Part of a small language model's weights: vocabulary 2048, 371M tokens.
MLP neurons of a small language model. Each row is named by its layer, matrix (up: input weights) and neuron, and shows model dimensions 32-127. Each number is 500 + 40 x the weight over its row's rms, rounded and kept within 0 to 999. Numbers have three digits each.
After each neuron's rows, "fires on" lists the tokens most often at its 100 highest values on Wikipedia text that the model never trained on. A number after a token or word is its count.

L4.up31:451530482476512522445498488500516483512505461498544536461504427378526545542498497512515464531553446406467468476512507535579467528544505539422428516484505367472444464501502524456492467492449463550462509432508489560511567505493460540534532485534518526504524565515427519421513556482446561434
fires on: "e" 26, "o" 18, "an" 13, "a" 10, "i" 10, "on" 7

L8.up674:522497490545506469489452475498534487528510464463492514505561495518501512475492480503513529555516454458491497499561514509492496552536510586508480472471533453493486389424532480412445497483486520528502524473506506445480463444563579476518480644533527573489509439465489439518481560507488462487
fires on: "st" 41, "te" 11, "es" 6, "t" 4, "Ch" 4

L11.up867:496575539530441450429561436570496539487496434514459470499451496526477495530554527497459500510479487440527508587518497499520471490530512543479464545588485467510575483410598515468549553570600433451475519470549573502514535440510511466452481492518492470479502466462522503537526514429528561473
fires on: "c" 40, " b" 8, "-" 6, "ab" 5, "aff" 4, " Ch" 4

L6.up497:472538465443471480456566504439391502496535493603415572519483507498545450533507469504465495539499541488572443571452536535494512486548499477532510555475528463527407507424498499563526530533517516527584538581519504490489532455479493439490476498531485475474489494468516542507480486424425558456
fires on: "ci" 35, "the" 7, "bi" 6, "en" 5, " this" 5, "gre" 4

L5.up798:469490518497438531567538444597470498493547487465474459533480500438547529486578522508530433490450440536445484505527516520550538508458484494570424511513484524427464501538468544507477492478449498522518450523477540448464563538493491417570515547529439475540507549471409461468503514476454506505
fires on: "t" 25, "or" 25, "s" 14, "er" 10, "n" 6

L2.up59:472497538484575536527518500512495466513497500529467547506416487509485566544538431444549539493534470446542510534465514465487506466536477517471492491523473559495542512455566438458497561438509479502516532459523521529537492634495489510517516447525506437460552463530565495530469508475455495530
fires on: "===" 45, "==" 42, " ==" 4

L6.up880:508464449494504484471482579513538447576507577566562470533552482440488489499492505483516550541521526540467448524467487409524498495539518468515539550551462453495497519475447527430493526505442573562497467531439512451519526537464472443485501452599570581571543553528464534457489535521530453498
fires on: ")" 33, "ni" 24, "on" 17, "n" 7

L5.up299:507526547466497508476461481484527562475592520476506534476585567497503513458508549489473464517451430536453458568514529473459449544576552574561447493561556498467452505493495474447535490448503501507478454486470543466466502513560568568512502444518562396502505561536449477517503502466558477524
fires on: "ce" 23, "ri" 17, "c" 11, "ro" 7, "re" 7, "ni" 7

L6.up181:479535518475483469482497456456492521520472502521527559504488495493534500521652395506455546442511512490446515491477530463481472452460560415505447479484501488487538465573517447436581452480509460480503562447470546524455510502512504499572547507577516528548468554443439532485435594499546523529
fires on: " |" 64, "s" 6

L2.up352:525484515445508546578482438467545531521512503530472486517448425520520452423594542476486572496460445497496471523515467496473473444460545461478488462433526471449565460466481523514494495513507565533530481527541572448568573520561507472481488443422537508545503567494479549527517526432506517563
fires on: "n" 100

L8.up188:431453441512454468428492543440505528468551521525453511433488485446512474429536505469475539522483523522415481487579556464534555450458487517474492518483587557533517487511515519472519501532490515467495475441516480426498517560471490474439503430560514513535583462570456501428536593486456533499
fires on: "lo" 24, "au" 16, "t" 12, "la" 6, "ur" 6, " to" 4

L2.up288:484500535566535451515445473489477423477514431545467557534528430561504484421570519508479538512490499474562574531465541502523516489533574460556489454505591506470476535553517497456532515496455449574580503517444438510428476517534486514509531518586507506551485486487443400465455533481511533498
fires on: " |" 24, "\n" 16, "ro" 6, " A" 6, "–" 5

L6.up877:489504418526471559490535440515533545541535499512483497516439458515546489448496535458533418508558495455431472512546539443490422445436535501483463507527529491558534534585468577487466526520511548570498507524504452487464519534543458387541509556566539505531505478405519444466473515508506451535
fires on: "u" 31, "s" 19, "o" 11, "f" 10, "p" 9, "t" 5

L5.up288:449538470525465506470578493460417569438584569471475566554550458472515523401486464550492468544464535525483463561510483486503521499559547490522471563523510522499483482548484504452469562440532521452534465504569546569489502530442546545533566506524534460488462500524564478500451593486484510475
fires on: "ig" 12, "st" 11, "ian" 9, " American" 9, "udi" 7, " You" 5

L6.up640:506547497491454513448546514527546499505474557564474524417471517447473476560538434502474474542531577534460500521474556503474457505522409472528510445471537544521497539421539461522488544472570530492583548495532571485430553519550512499421495501471491460535443452443555495478486511466519523523
fires on: ")" 39, "." 26, " 18" 6, " |" 5

L9.up799:508497487522528480491479582471515449508512511526480558495453449484451493485567554560466563521529529489504471541547468472526491545528492502481469534472470527497482535470465411427577476465477595483469536519524515425478536597456475516471595514552465560489477475510471514521497502486516561543
fires on: "s" 44, "u" 18, " ==" 9, "==" 6, "ni" 5

L9.up373:437493481476501511481527480515603486587551468509507528568535521456465531535468508434512520493457480477470535533552492451419438530545440521366560570504453440505426490509536504478523495400515505467525530477563525500511565491470540455498498558541528454485461518494432515515507501501521478541
fires on: " ex" 21, "for" 11, "c" 11, "mo" 9, "duc" 7, "ce" 7

L8.up177:494553433476536475550513538554519482537426500475480503517432484458467483526488562512551553564545482465487499516488505515496446485453522597439438511551521527446477497497522492445454514477440543525481473467527442442485507521502453510503557465532526543573458489486501527408515548460460559465
fires on: "e" 26, " re" 12, " E" 12, " a" 9, "o" 8

L5.up839:505548477508512495485517530436522490457431464546560513485417513536489465476543530501550547460577479520454478453499460470528510557570502452519547525468576446477591464471508469481541511501467513566496467499478504516451481529547465489429490487501546547527396531518436468448435506441524507484
fires on: "s" 43, "e" 7, "ta" 7, "o" 6, "ge" 5, "hi" 5

L11.up735:520506537531528516425529577450495510503551516472459527542506477569451522549553493520518455478466482468534524465479502494605518576475544520483504500503477581574487451468446411525458489484528472513508446591532530456505555521590485549462551506499526553461471544502547501400481530503455512489
fires on: "s" 43, " T" 8, " H" 7, " Ra" 5, " C" 5, " (" 5

L9.up274:512561529484535472483499491434490490489502432556411449502556509547444458485503431466505508601539524506501476493593513436489511529461465502471522535573529477477553482459533550490588517512576523489569497547562518502512517501569480527487494490511556512497472511426555547510481535492511566546
fires on: " (" 75, " P" 9, "er" 7

L11.up267:534485499509555596504598548445537545444571462517492503541547530485517472502513569485498502519537510495525502496470465435501496524504433529461546496543473470508516463542506467446475509460499471509457469482515543468512527543537433478448461509438452558548561527443455484444497550499499519485
fires on: "e" 64, ")" 10, "H" 4

L9.up727:430574465475554569530488462462514556530475474504459564508554485407497516430516498547473528509508495504471502524522514504468517541526491572460455569467479515522511442512546398483497464546436508489501541493463502453468464483510525444583446534512518520499492513500522582526489566497462436407
fires on: "te" 17, "re" 16, "t" 16, "u" 9, "way" 8

L9.up524:481537498449571509521537545478517459534515524518494541515403477546465521519550477485536489526545480438497516487457463556574560494490497549401418447509461407546476399477501511506479449546445499501506486483593527468453510512448459479590528502524501486479478530505462481442422480539473463443
fires on: "t" 20, "i" 12, "en" 10, "a" 10, "d" 8, "e" 5

L2.up222:511499478475473475485506444554502492510518529463471502564575489442517487492549563445549452443529474478436466466504498540596468546495550492441484466543559426451576493571512481478470474512578506538530459531538467416494490519457457463493512544581538441498482525460460448482459455553430469505
fires on: "t" 94, "m" 4

L11.up649:501494446464492424541486475518480442582460473483519574506507522530520461571524500494541529512542468454476517508429506547522535533568441559541504484573580417563497415484519410436457491446465488525525544424502512492456449496523452540508493510517524475552440531549486472465450472488463421371
fires on: "k" 35, " G" 23, " b" 6, " B" 4, "t" 4, " L" 4

L5.up189:378492559505512499439467569390513481521430507484447558559449425544527551431516496521544472489458477448511533508503508475514523485517523508547426508514492505522445528510440513436474512547546458508499522473462486478502541489490496508530493490521519474503482460484512547488465590499442495448
fires on: "c" 13, "op" 13, "e" 11, " A" 7, "lo" 6

L2.up256:485583485468490538491426489550511549478456460604417489540483545466476510478472439486445608503492530509546480489437467465511541489522464490498485487509480493550453475431573438491538527512563522532565589474571487554540509550542483557530556496438429527446515495495607496542501477448481515500
fires on: "," 45, " by" 13, " that" 11, "\n" 9, ":" 4, " are" 4

L8.up432:531589537436417503436541560531482484542486516517447573521462465456517567546563455539464554502498456420503562562512481459536509544548431485507532473545449533485567476428474437443528457407440442455544511529573538468480434480565470529453508503519554469399447480502559500449535499501544524555
fires on: ";" 26, "." 13, "d" 12, "b" 9, "c" 9, "," 8

L11.up322:464494501468459531508537555458443509512610536527472522487534477549465559576510563518499491531564452447519450458584519525515591467512425518536530505549515511434464433403487503515480473483551523502432449456494516494543460486500460473425526467549489471465506535485418538490540554495516552546
fires on: "le" 16, " Li" 15, "r" 10, " of" 9, "li" 8

L9.up72:540452507455537541428535439499502560474540474481524624454479575511364511522529487527412586510474506523542534529509505439497463533531467563511520555497480574569492537506498505477545479527477481442494553494461522423482457527555537492479494461537496530501507472556481511546464534512470509576
fires on: "s" 27, "t" 16, "ish" 15, "il" 8, "n" 8

L4.up554:473534491495521568450446490482500508535506538553444505492487501442574556430456516490513507503456419458472493457550408527455490498470488460472514497579477469501492430499497552529477497530566527514544494514468473550449460509518532497462516530466477537448563462452506438446458481446481521528
fires on: "ad" 20, "ur" 20, "ide" 8, "ull" 7, "ir" 7, "ant" 6

L8.up745:540590523463471496430480481488503531588483468595448484446538500443572523478520468578469495495452555483489478539527509472522398490509455490450502508539497495475496499518554519422549498518528561472503574485507511522508524428447510517502445526477471474449512557548501519462507536419438497478
fires on: "ed" 17, "es" 12, " out" 10, "er" 8, "ly" 8, " to" 6

L4.up885:469465497472415525520502489418496534437434489434464516481590453512479556531440510546466587488519453521581423511553445509495499538530480481462446454574511472480431503544521479483520518523462530499565450527457513477507521557515531552448483473527511533467440572466491576490531495581473496541
fires on: "al" 39, "ol" 24, "n" 12, "ic" 5

L9.up296:516459511484489582518512497446564530546593463521479498492484473504470519540494562481473514539508524529502444535499438502481459520474455555427465548559461516461417520496521428545575502498509523517468540463485500521529486511558529503559554523449484501531553612457498437482459542566501547507
fires on: "s" 43, "o" 11, "ic" 8, "ad" 7, "e" 6

L2.up525:459475574454456439576517538537542514540523507538548467441568515552523444551522528524558513534444443515530451517471448441483525466478541585539507497532481500513511525485503561541546494446488426562484510539468470505425503541547536508495547456485479446441534484499518537607479440466458477558
fires on: "lu" 42, "les" 15, " Ri" 10, "ten" 7

L11.up110:490536493480538488401542492486553532503578468507476502528529521498494525541496534447560559497452487532516489579550432528482494459445438474469530474556527520553458551448433539573484541435499552507531528446521494518507472572488512444495494412469485475545529396475443421493543506558486471485
fires on: "ur" 26, "or" 19, "u" 10, "an" 5, "ar" 4

L2.up139:550507503557549504541559554496483498503518525499533479546505501548504479466446505453536464454465525453466513513462517469472549478559492578440483471508501526537466423473572496505549437479466435456496581479525518480551555540571470521528507495488501459486508521528455527442535549509506479564
fires on: "C" 31, " Council" 28, "aff" 10, " count" 9, " list" 8, "===" 4

L5.up477:546462500465489434559497416532444569532445451571492436482473559493443445533580468581441531469538507444501469541494477452485509491484482460531471515448580541517429509397538506492537566521547569489538563451512507518525537537537522446489524504504498492483451501504587440470539489458397475560
fires on: " the" 54, " War" 6

L6.up166:476517519410433444503454501425466505501450517490540464532467490482465479440565464464508466500451495538442489535530478581535576479546488547548627473486456462441489482540470470514484551505527513499505499554548549455570506535530430433509522448522470590509519568487503542525482516501467568476
fires on: "t" 21, " Nor" 12, "va" 10, "el" 9, "il" 7, " or" 5

L9.up516:483502554458513523474552550536544446495539494546504550477584606545518457552550507515504498563475485427437501505440563536488472476534496551466451519425578468558510469526450443479446460516541540508563535498456502504451486560511478510531533489533462487522435520477531499473440532469459512505
fires on: "c" 18, "x" 13, "ri" 8, "d" 7, "z" 7

L6.up140:467498547447471461455490495516471491461509500554544511467544467534461504481577539504560491569487391464478550459508461464548506526573464554536545499545497534475483509542500474486502516533444383524496439431446512416504487514493503507518520442551550473495488542452395505489486551484470491506
fires on: "e" 19, "ri" 14, "li" 11, "c" 7, "f" 7, "ti" 7

L4.up341:564522443512545549474530496451502545496428478390498458501442450461465500514553489484524478472453451476471452514579509559505425466506544440513422550555462514549565483555575436428506526530580457440515501464500480482482489496488508455531454531535454469531423418542506477502480555515538514574
fires on: "se" 29, "red" 9, "g" 8, "cu" 4

L6.up310:477514562526472495474487480460561512510470558480444527443471467530530463466513454472513536480520514480559464463446503535539462532539539509549444464495511517524487475528500487462485575487554500488492533511467454531573530564441456600475554490550547409487588432535543493422477556459438482503
fires on: "==" 61, "lo" 19, "no" 6

L2.up140:530477529561464549454451483462491455458507558478497540462437523460560484508534483503455584461491506480524557477495589477465532478470461534463567566493454505518498490519553456495510504542479477503482503510521466559544496469499456568517533514483488437474572486500539572464513540423480485495
fires on: " |" 39, "|" 16, "==" 13, " =" 7, ";" 4

L4.up474:440464544457528483548478424582465492515472484553470513472518551522437543403450442452451467426531462484496519508453563516515526460498501511519527538452476544476501494486487446478523573434473555466485524523494481565487522541449543474431541508557545437569477531457547465542553496553447448548
fires on: "." 37, " De" 17, " N" 10, "s" 7, " Re" 7, " Year" 6

L4.up803:486452508496527491572469458491544531534516434491443448490463520509485454527555522499459494542506506504549532521461493471498545467533448502467481507480514570493484552540544492529544461493523475506449533445494410441483487491556562483511518541546472515559472488457464410542482549485499495533
fires on: "'" 35, "n" 11, "d" 8, "on" 8, "in" 7, "s" 4

L9.up711:493444541428439470465552541503557432567552521531532534452539550512496521545414452534455582525507522476509475499490558481540483540507506451415504455485465494554427451537484424450442496524489556501456516440512534528470579587545464475508465459518497560562512455436471437463488501499556553555
fires on: "d" 24, "c" 19, " T" 15, " S" 12

L6.up652:475488408454526415514484523552569541533503496526519554529534493433477507522518535535568432508474599407472459530471555507515523504516510515527501493478503428471573466466401496544437479524474592532503563499428501555463540469503529459507581535515502479455518487426510438458522517539542515530
fires on: " is" 15, "k" 14, "en" 8, "va" 7, "ver" 6, "ul" 6

L11.up438:521492480508487460483497477498527440528445461513490580515502484482500567521565428501474474528454472522454469502549565437510522454543441437515487519513503443503467409479491502478517503506555432406464519535463514466482495459480529550535463548563549522518504602488453541471483558431483557478
fires on: " pro" 31, " p" 12, "ho" 11, "s" 8, " (" 6, " " 6

L2.up465:477513475461443488510466528521470465546585461496420545457478439544525517477482550478492515521534430425576507498494469510424537469468528530473513559564522524533456469450519560477461503486582528497523497527461483458428481548572521520528498494533492512463589540463469512567490509511463550468
fires on: "le" 30, " Li" 24, " Le" 17, "ten" 8, " Se" 8, "per" 6

L2.up640:474589501511554491489471574497478458513488469545480474503524466446480533550562553544528477520532468510535502506546549452565437429500495503444503405512543398454537493516534498470453498526504478459501531415590500508500500472467538519509472477512505507443515462460532492510559484467538459479
fires on: "ab" 51, "ship" 35, " Ga" 9

L6.up270:449463471472525459509496511515528458531526554536491508533515526466581485502514541452511497556464439451412513507572454511503430451530467541465560411542481480441444505543477505438511580457463496510463509504580526421449576477489479541502516532568486483542513518471492364520490546526518509422
fires on: "ide" 21, "ce" 18, " to" 14, "ing" 13, "ence" 11, "ance" 10

L9.up322:471503522500458525481554493502478443532449468568485534497495519424493495527435473541559518531487510472467552519485487555526434527467487503546434534550500566487531504502523483477416480498479454520499529528490435436457525494503490536444554493552545466542439589449453496521467514536546517490
fires on: "o" 43, " |" 15, " de" 13, "lo" 8, "|" 4

L9.up828:495519487407540538508571444497563531493490519477474522533574485456490454514424501525460538439499493505538517480560492510510503504442512500454547481571589481514425532551560515451499455480551466505530601511427450529479567486515515443437494490506518540462456559524442492435528451462421522504
fires on: "s" 19, " |" 17, " for" 13, "ed" 10, "es" 7, " was" 6

L5.up371:528587479532571552452503490495550467559458523523501494513545447397542558491483474515507518530531508428545522518525464447557524552494458572497477509546460458485470439493454542456428554493608525484495489518499477512521577576491520472600529551527543549480465506517468493445520446561501583485
fires on: " O" 20, "o" 17, "–0" 14, " most" 5, "u" 4, "a" 4

L9.up634:480481519466521429514493434560525545464508515480534518471498583425514550496561461532501515431489497504458552579463483527492523467485449526424502524582543470540545523485505489524552509502560485453510536423543435493454555533467558461424514414511460457577507451448469431545441476486434523509
fires on: " un" 23, " de" 15, "ur" 12, "u" 8, " Un" 7

L8.up698:539519564498467540497448494398428561540521450455520493472518505483434475439537479578448544444492451513499530498493480486565518535519476542537499551511540478502470501510478453471482522555456482486519493436543493478454518531543551457523577498573424510484488499505541493482547582500510495556
fires on: "s" 48, "t" 10, "th" 8, "gh" 6, "fe" 5

L11.up501:547537524562541425399486542487506452549483483460490500513453484493499499483497456411513488416491507559440516504508492530548512444430504536485526524441503416478530461543503460438517529549526481465570476486526468420554560459501532448509604493499527538499495568481452540396499469454493516482
fires on: "y" 25, "2" 11, "li" 6, "8" 5, "0" 4, "3" 4

L5.up781:437466482522528563517400499548549510490556527522511460515468410538468475544502468527582491530481414511454421521570517508504550495408556496503560414493454443510529500553520515508560510544490503513502469465488509496492512514518443499546464541511521540512547540494445539482430483512512535530
fires on: "on" 28, "ed" 16, "er" 9, "or" 8, "man" 5

L9.up354:528595501574498547511465533526528415479530509515423544512418520515382479544574487499530540496458485477456474502512519465559510514493514552509491507457582521516526456432441448492404526542422492533468458429528486494527536530512517525516505505518490482432435564485467506410472503423479473533
fires on: " H" 35, "ad" 28, " St" 11, " T" 7, " D" 6, "vo" 4

L2.up252:462478542525568506488544528453488537577457502564505540526528499518458528476513504477535464488554520445541453572461527458552476557525468500514597475508562527495416468529555460430512467457526529438518497446535535513441513538522499483508514503474498521473541538455521475571429551477491534447
fires on: " to" 24, " in" 14, " was" 8, " of" 8, " and" 6

L6.up397:476522530462536601418455432492478451562464499511494510452508498422462466523502502505576526489577449519483489436548450538541424538449522553472404454547531449539443474446440521509483514511481504516467512498507524483504534537554452469524565484493455457487524571478494550454456492496475499532
fires on: "n" 19, "y" 18, "se" 12, "s" 7, "e" 7, "o" 6

L8.up434:468498458430518530470572522439519552510492498493499520492487444413535558566490479507429496571507581529463501524471495447477523462513462492466535529519503606505504454451524409543512538492491515490520505438497478479460500534505493409507421533478462506485458408479523511460546563483531514453
fires on: " |" 23, "–1" 12, "01" 9, "." 6, " Ru" 5, "ru" 5

L6.up878:538578461513506507484500471502525572523529494552491554469472483445518509529492505461519456585440495465434495539601538458456513548507494523481547528470473384429484443438551501475518470512508479496519513507526489474495471492459530517449501494488568509505509532398433555479522502443538478458
fires on: "ri" 24, " f" 21, "e" 18, "f" 6, "n" 6

L9.up122:509494515483578550498540449445464492497587446508572529474560517419475463534495518546519540487473467531480517500563549509510531497474461549477473558503453525499503450508546523487555529519571491469444578476506554555513433504503558464531470437519538510452531557481497549451534559456534486504
fires on: "ur" 24, "ar" 16, "un" 10, "ot" 8, "as" 7, "en" 7

L11.up276:468513555476609544502565502468421530510550455566523482440564553406450538517556481499556495544505469545454463526528462476546465528449414460440579523517515492504502502584572515486532502531548488441556474458514476485516558483519520492532459518535475515508475545479487596438471510505536566478
fires on: "ur" 47, " dis" 10, "er" 8, "ver" 6, "ar" 6, " (" 5

L9.up253:532491468527521499414480466513549438419513471505466477487477496508506513481551596539472412405497417444454529505553567450503531477567416551478580544494557495488473501513471535518495529471484546522500491533491560522532421484493513534489514538525467510552511594508411456490484436442519446484
fires on: "um" 14, "il" 8, "ne" 8, "act" 7, "th" 7, "it" 7

L4.up164:504533542603535565495537497456488505563600537581497437473539502470461549519518469577573557537467443518506457481491483507523517479481499530480483499539462556468431441451487490507500545511560525459475481477472499468489476553485549461476507467561457514458498415428468415437530513449506519473
fires on: "ir" 28, "and" 14, "ep" 9, "all" 8, "ide" 7, "ant" 6

L4.up225:435522553506459526580458516518517480534553417454503498414420420513458497487452498472442519516516519488492488511464500504515491516551528473504559545539473533517508518544498459431496458462564564531478457500514443532514467539475530557546561491574468515523511500516511450576511522460571501545
fires on: "==" 49, "===" 10, "on" 6, "ni" 5, "in" 4

L11.up304:491552497514520498517498528532449483437541494563529477493473523491546565524514526455540510455459456475494524485487487418552457467479464531576513525449501456454436497446474486536488495520492530497420435423573542392462512517504466455529383444438513541526588544496422492450491543462490494515
fires on: "il" 30, "c" 13, " " 10, "ir" 6, "e" 6

L5.up380:467528481489475469486476487503474496522492451517483482411473502493427505527466491543519482546460525513498536488491474496503466478506413483532466568448469529536453401430505478498462513547457552439527517542559501478470551551570482512427497556553504449491465451501556525492555518493455510556
fires on: " the" 46, " d" 30, "G" 7, "B" 7

L4.up116:489526516473495547536527435536456480456551573451524483538561459519497546521559501463507523506483546515453580548403449485521544511462531494482545517486476543489491511537552482504482495459477528438510475507567439532527488469559434521506470504458457508482503504545558587455449524490459473452
fires on: " and" 29, " or" 9, "." 9, " dis" 6, "ten" 5, " a" 5

L6.up749:466571529574541533528520568500560523496548486562523476536476543496537535516489486426500540540527431433431526480523549489595414453508405506430467501467488482452453447442537532478460511540454529405542488438514505473523535554542500482524451478496518484458551470458528447518513507512527501472
fires on: "-" 18, "o" 12, "e" 11, "ir" 11, "st" 6

L6.up792:472504527477496481548539507553512437516488507490468511519568515548460534554478512426561536484560450478457496532451518502484426526545474577507585456512508524582527446516554488511441460439418456523519546494524454562519514467477516544472499454545571446521541583550466442483434546494442478490
fires on: "l" 27, "k" 21, "t" 16, "w" 5, "," 5, "n" 5

L2.up358:470490406490564462514453510483423515501506520515535549534433568465530480437465544490519508432521509530498485459471562539448541471531544490492458472533488527541504525443532511467514527532521524594499548511539560486447422552493520501441454583503544511478523474518548492424557450469567544520
fires on: "ity" 50, " time" 6, "ation" 6, " several" 5, "ual" 5, " 2016" 4

L6.up258:437477506453522467495512523577464483445434468499518497570567495466532538512591533479557469521498504500503531513455551509555461503522553498488492502440559490403547455508505474506433552448476476527476469540545606506470509466486462542504442472554564491515515460508486401510465510495454512458
fires on: "." 39, "th" 16, "ar" 9, "and" 7, "g" 5, "t" 4

L5.up710:483540469532527508482494527542520583426402519578499473514445589473528481496487497553466520437454493446431508456467554461509529549440570427458605465485489496484550513504568502457488532535465541447524479445539467435467549497509456482538468480513494507524481540556497564516483489476437500488
fires on: "%" 20, "ent" 9, "m" 8, "D" 5, "n" 4, "od" 4

L8.up64:424488438525464587545477514532484585504536479573488507495463502474547463514450590417522563541467445397477447548491528517536502533498447518455535474471507448491528471465562509518505458527506465482546498524459529532453541556462403551517500457474537543502452568484536499478468513443513472517
fires on: " such" 18, "d" 17, " f" 7, "ce" 7, "f" 5

L4.up391:494497503517533581474414500516498557546492461568532469448439500538465461544556461497486578508550510513540498510505552508569517518509513532546515487494541462506495509514445401472442534444514383554554484516520457525441490534509512409416494515495547553465590517499477484534485444518461555497
fires on: "m" 50, "me" 12, "w" 8, "x" 5, "b" 4, "st" 4

L5.up385:528502535514461447444464450492509413469510498554479445440523487540522459437563494518508468529569517527462534467499544443530557564490527473531534520546595511480484533462482503521562496495536566566480527545578445455506542460561442463430465487591489541580481474474482386470467553457464554478
fires on: "s" 69, "ship" 9, "ter" 5, "e" 5

L11.up149:469462502569548535476518545541502482438515569527442492528475450444493513490459555525585417484501462505504545480572471500519432467472503499460571574518451497456561428509461519528591512396477530459471531514498541484516540456475480546489502480515539538537560552523503514424492522438499481548
fires on: "im" 36, "ong" 9, "it" 7, "th" 5, "y" 5, "ce" 5

L9.up522:418453495490456480508513482515462468497481438550450560540496520469540499473503447471482550512579523485507569532475488491575428461462477452563493486500468498509528486540506518511491535461464508557546507495494508412435494523555461515488572538531511473583476437475464452400527519525517492490
fires on: " |" 68, ");" 18, "|" 8

L8.up795:553483522533472540431496462530428466452503431550496534495521505510518497512588485529516452503448484569544455508480532496472456479511490496579480506521562452490454467460565426457517441418410499475504537522558489532465515439522498482515535526477517525507572572414453519447473486529440526526
fires on: "d" 45, " " 19, "la" 8, "b" 6, "n" 4, "el" 4

L11.up128:544549470539454552484502533536486511591470520476493551494476468495474533449509587490554548510454471520530466512512464439528488459460455532550472456533548534454467484419514499544479546459486521531468495458504466437510465507562456453589483406535551579411504512491513449489522512540457520532
fires on: "," 28, "s" 20, "t" 11, " he" 9, "n" 6, "sa" 4

L6.up803:480526468534469512508517483526467582477502521456446452476524511468551530459507476469525559498481496465463437535534506487462526467449482546565437502475531500515479438536530483450558415585482545459491526470505452478546541509526407503549539537536457500540535471547485537571543526503403517557
fires on: "ur" 15, "ir" 12, "ar" 11, "ul" 10, " to" 9, "lin" 6

L2.up572:445455478485546461462477468539528497535483546535505549525506509468466475536493425489475505532570493476536561511452531514523448560496430525457500562527439474556524506436572451478531485506548496489462458484519496490461514516511533543573560474483485468415490531429570500476550452457484530472
fires on: "\n" 85, " The" 7, "The" 5

L9.up83:481464481510515478466533573502490485569546477475462539480506466489516494509510501527570537512515408462448485533489473516565464466379508492489479532454527467436520494524531512543501524509385491473524504458575437426521505551487443518567497548538527476526515588494491511508480496460509481584
fires on: "y" 24, "er" 18, "man" 11, "re" 7, ");" 4, "ra" 4

L2.up122:572510513479418462540431455507532516501453429480529565475523386478494545452477520487482522514467451569450512517475526417503511446444564522499490458508542494432535519524498554550500442550443495516555484412527474478588515496519434478524529408504564567454484469494444551495545534477477523537
fires on: "n" 91, "g" 7

L11.up632:478509441482500526464522452562470529532440533510442513566496465511498521534469453530481556547486508473502482586549536442601511472515481511488478468453476480483584455414516430442450443487445431501577556512536527544452532469546462470451485532564538524502471442472516487445518540483454543435
fires on: "." 16, "," 12, " I" 9, " g" 7, " we" 6, "t" 6

L11.up729:498509489521504491486459550480478531450444462422494498519502444510570531433503550533554506465433514507509534536502417466514520418433446554550561519501564507432570524483530479526574455528466479490448542470558442545524550497552522527479537424477553492531545546510428532511490539462524483422
fires on: "g" 23, " do" 12, "n" 8, "ch" 8, "v" 5, " an" 4

L11.up43:548563555545431495446485535460444525517450500524469541454557565421435515523506484510469533517481497461570490564491514434550453492512451552532574404455527482526459553504530483453546515434435493530460555524491500474435542535416422525501566489569604480542534603416481523495483462457466518546
fires on: " we" 17, "equ" 13, "n" 11, " can" 11, " with" 10, "d" 5

L5.up665:447526480495523586453526562495514488496446535512508543515422493492485525521562481512544511558515500467513451469461513451551484546527517458514497539481505609565412435514498465490480570452438445513452483557584547410503455513514443551500487505482461588496409556560527575516522442484503568470
fires on: "ic" 43, "hop" 8, "ti" 6, "ton" 5, "it" 5

L2.up123:518456538499521487533536553442521520507495506558526506479499467482533542546452510419502520478466436510455497535535481580517501509507496530532491536562533520549483527450482511549524560456469446429514475565490550531433465537516453471528510509525482495486453491478478450506496451518520566513
fires on: "li" 37, "After" 24, "le" 23, "led" 13

L5.up646:493500499511537420462490444526539467516479475515514515569518487512472485480561484478492496517437573478545494470501533450534560433504514526508501404458496495419540538478510476440470529522546477556486514471519469552498511483492474464493525519576601519549480473420563419467524520511453530545
fires on: " It" 29, "ver" 12, "g" 11, "t" 5, "k" 5

L5.up755:504452513507567536467454567494542458566507445477517534494539533516494553543589456528536510427464504498529458452462535470519478490505481502509552444495519433574458528451498498445497498469445396565510543500490481532495580564587522455465474534455494528518457464501477494469469477491400492517
fires on: " T" 28, "p" 14, "x" 11, "me" 8, "m" 7, "at" 6

L5.up722:459477528423530465543551492512483565519556518492488473497493462503489486450496556530516482460531490506461491516502506482566517503476515503482550453454497524447414529500543530442542480492496534452437485478499473478454585447547473483408481446479530545411461522470496446471456538470468521480
fires on: " was" 33, " " 20, " in" 17, " =" 11, "s" 8, " is" 6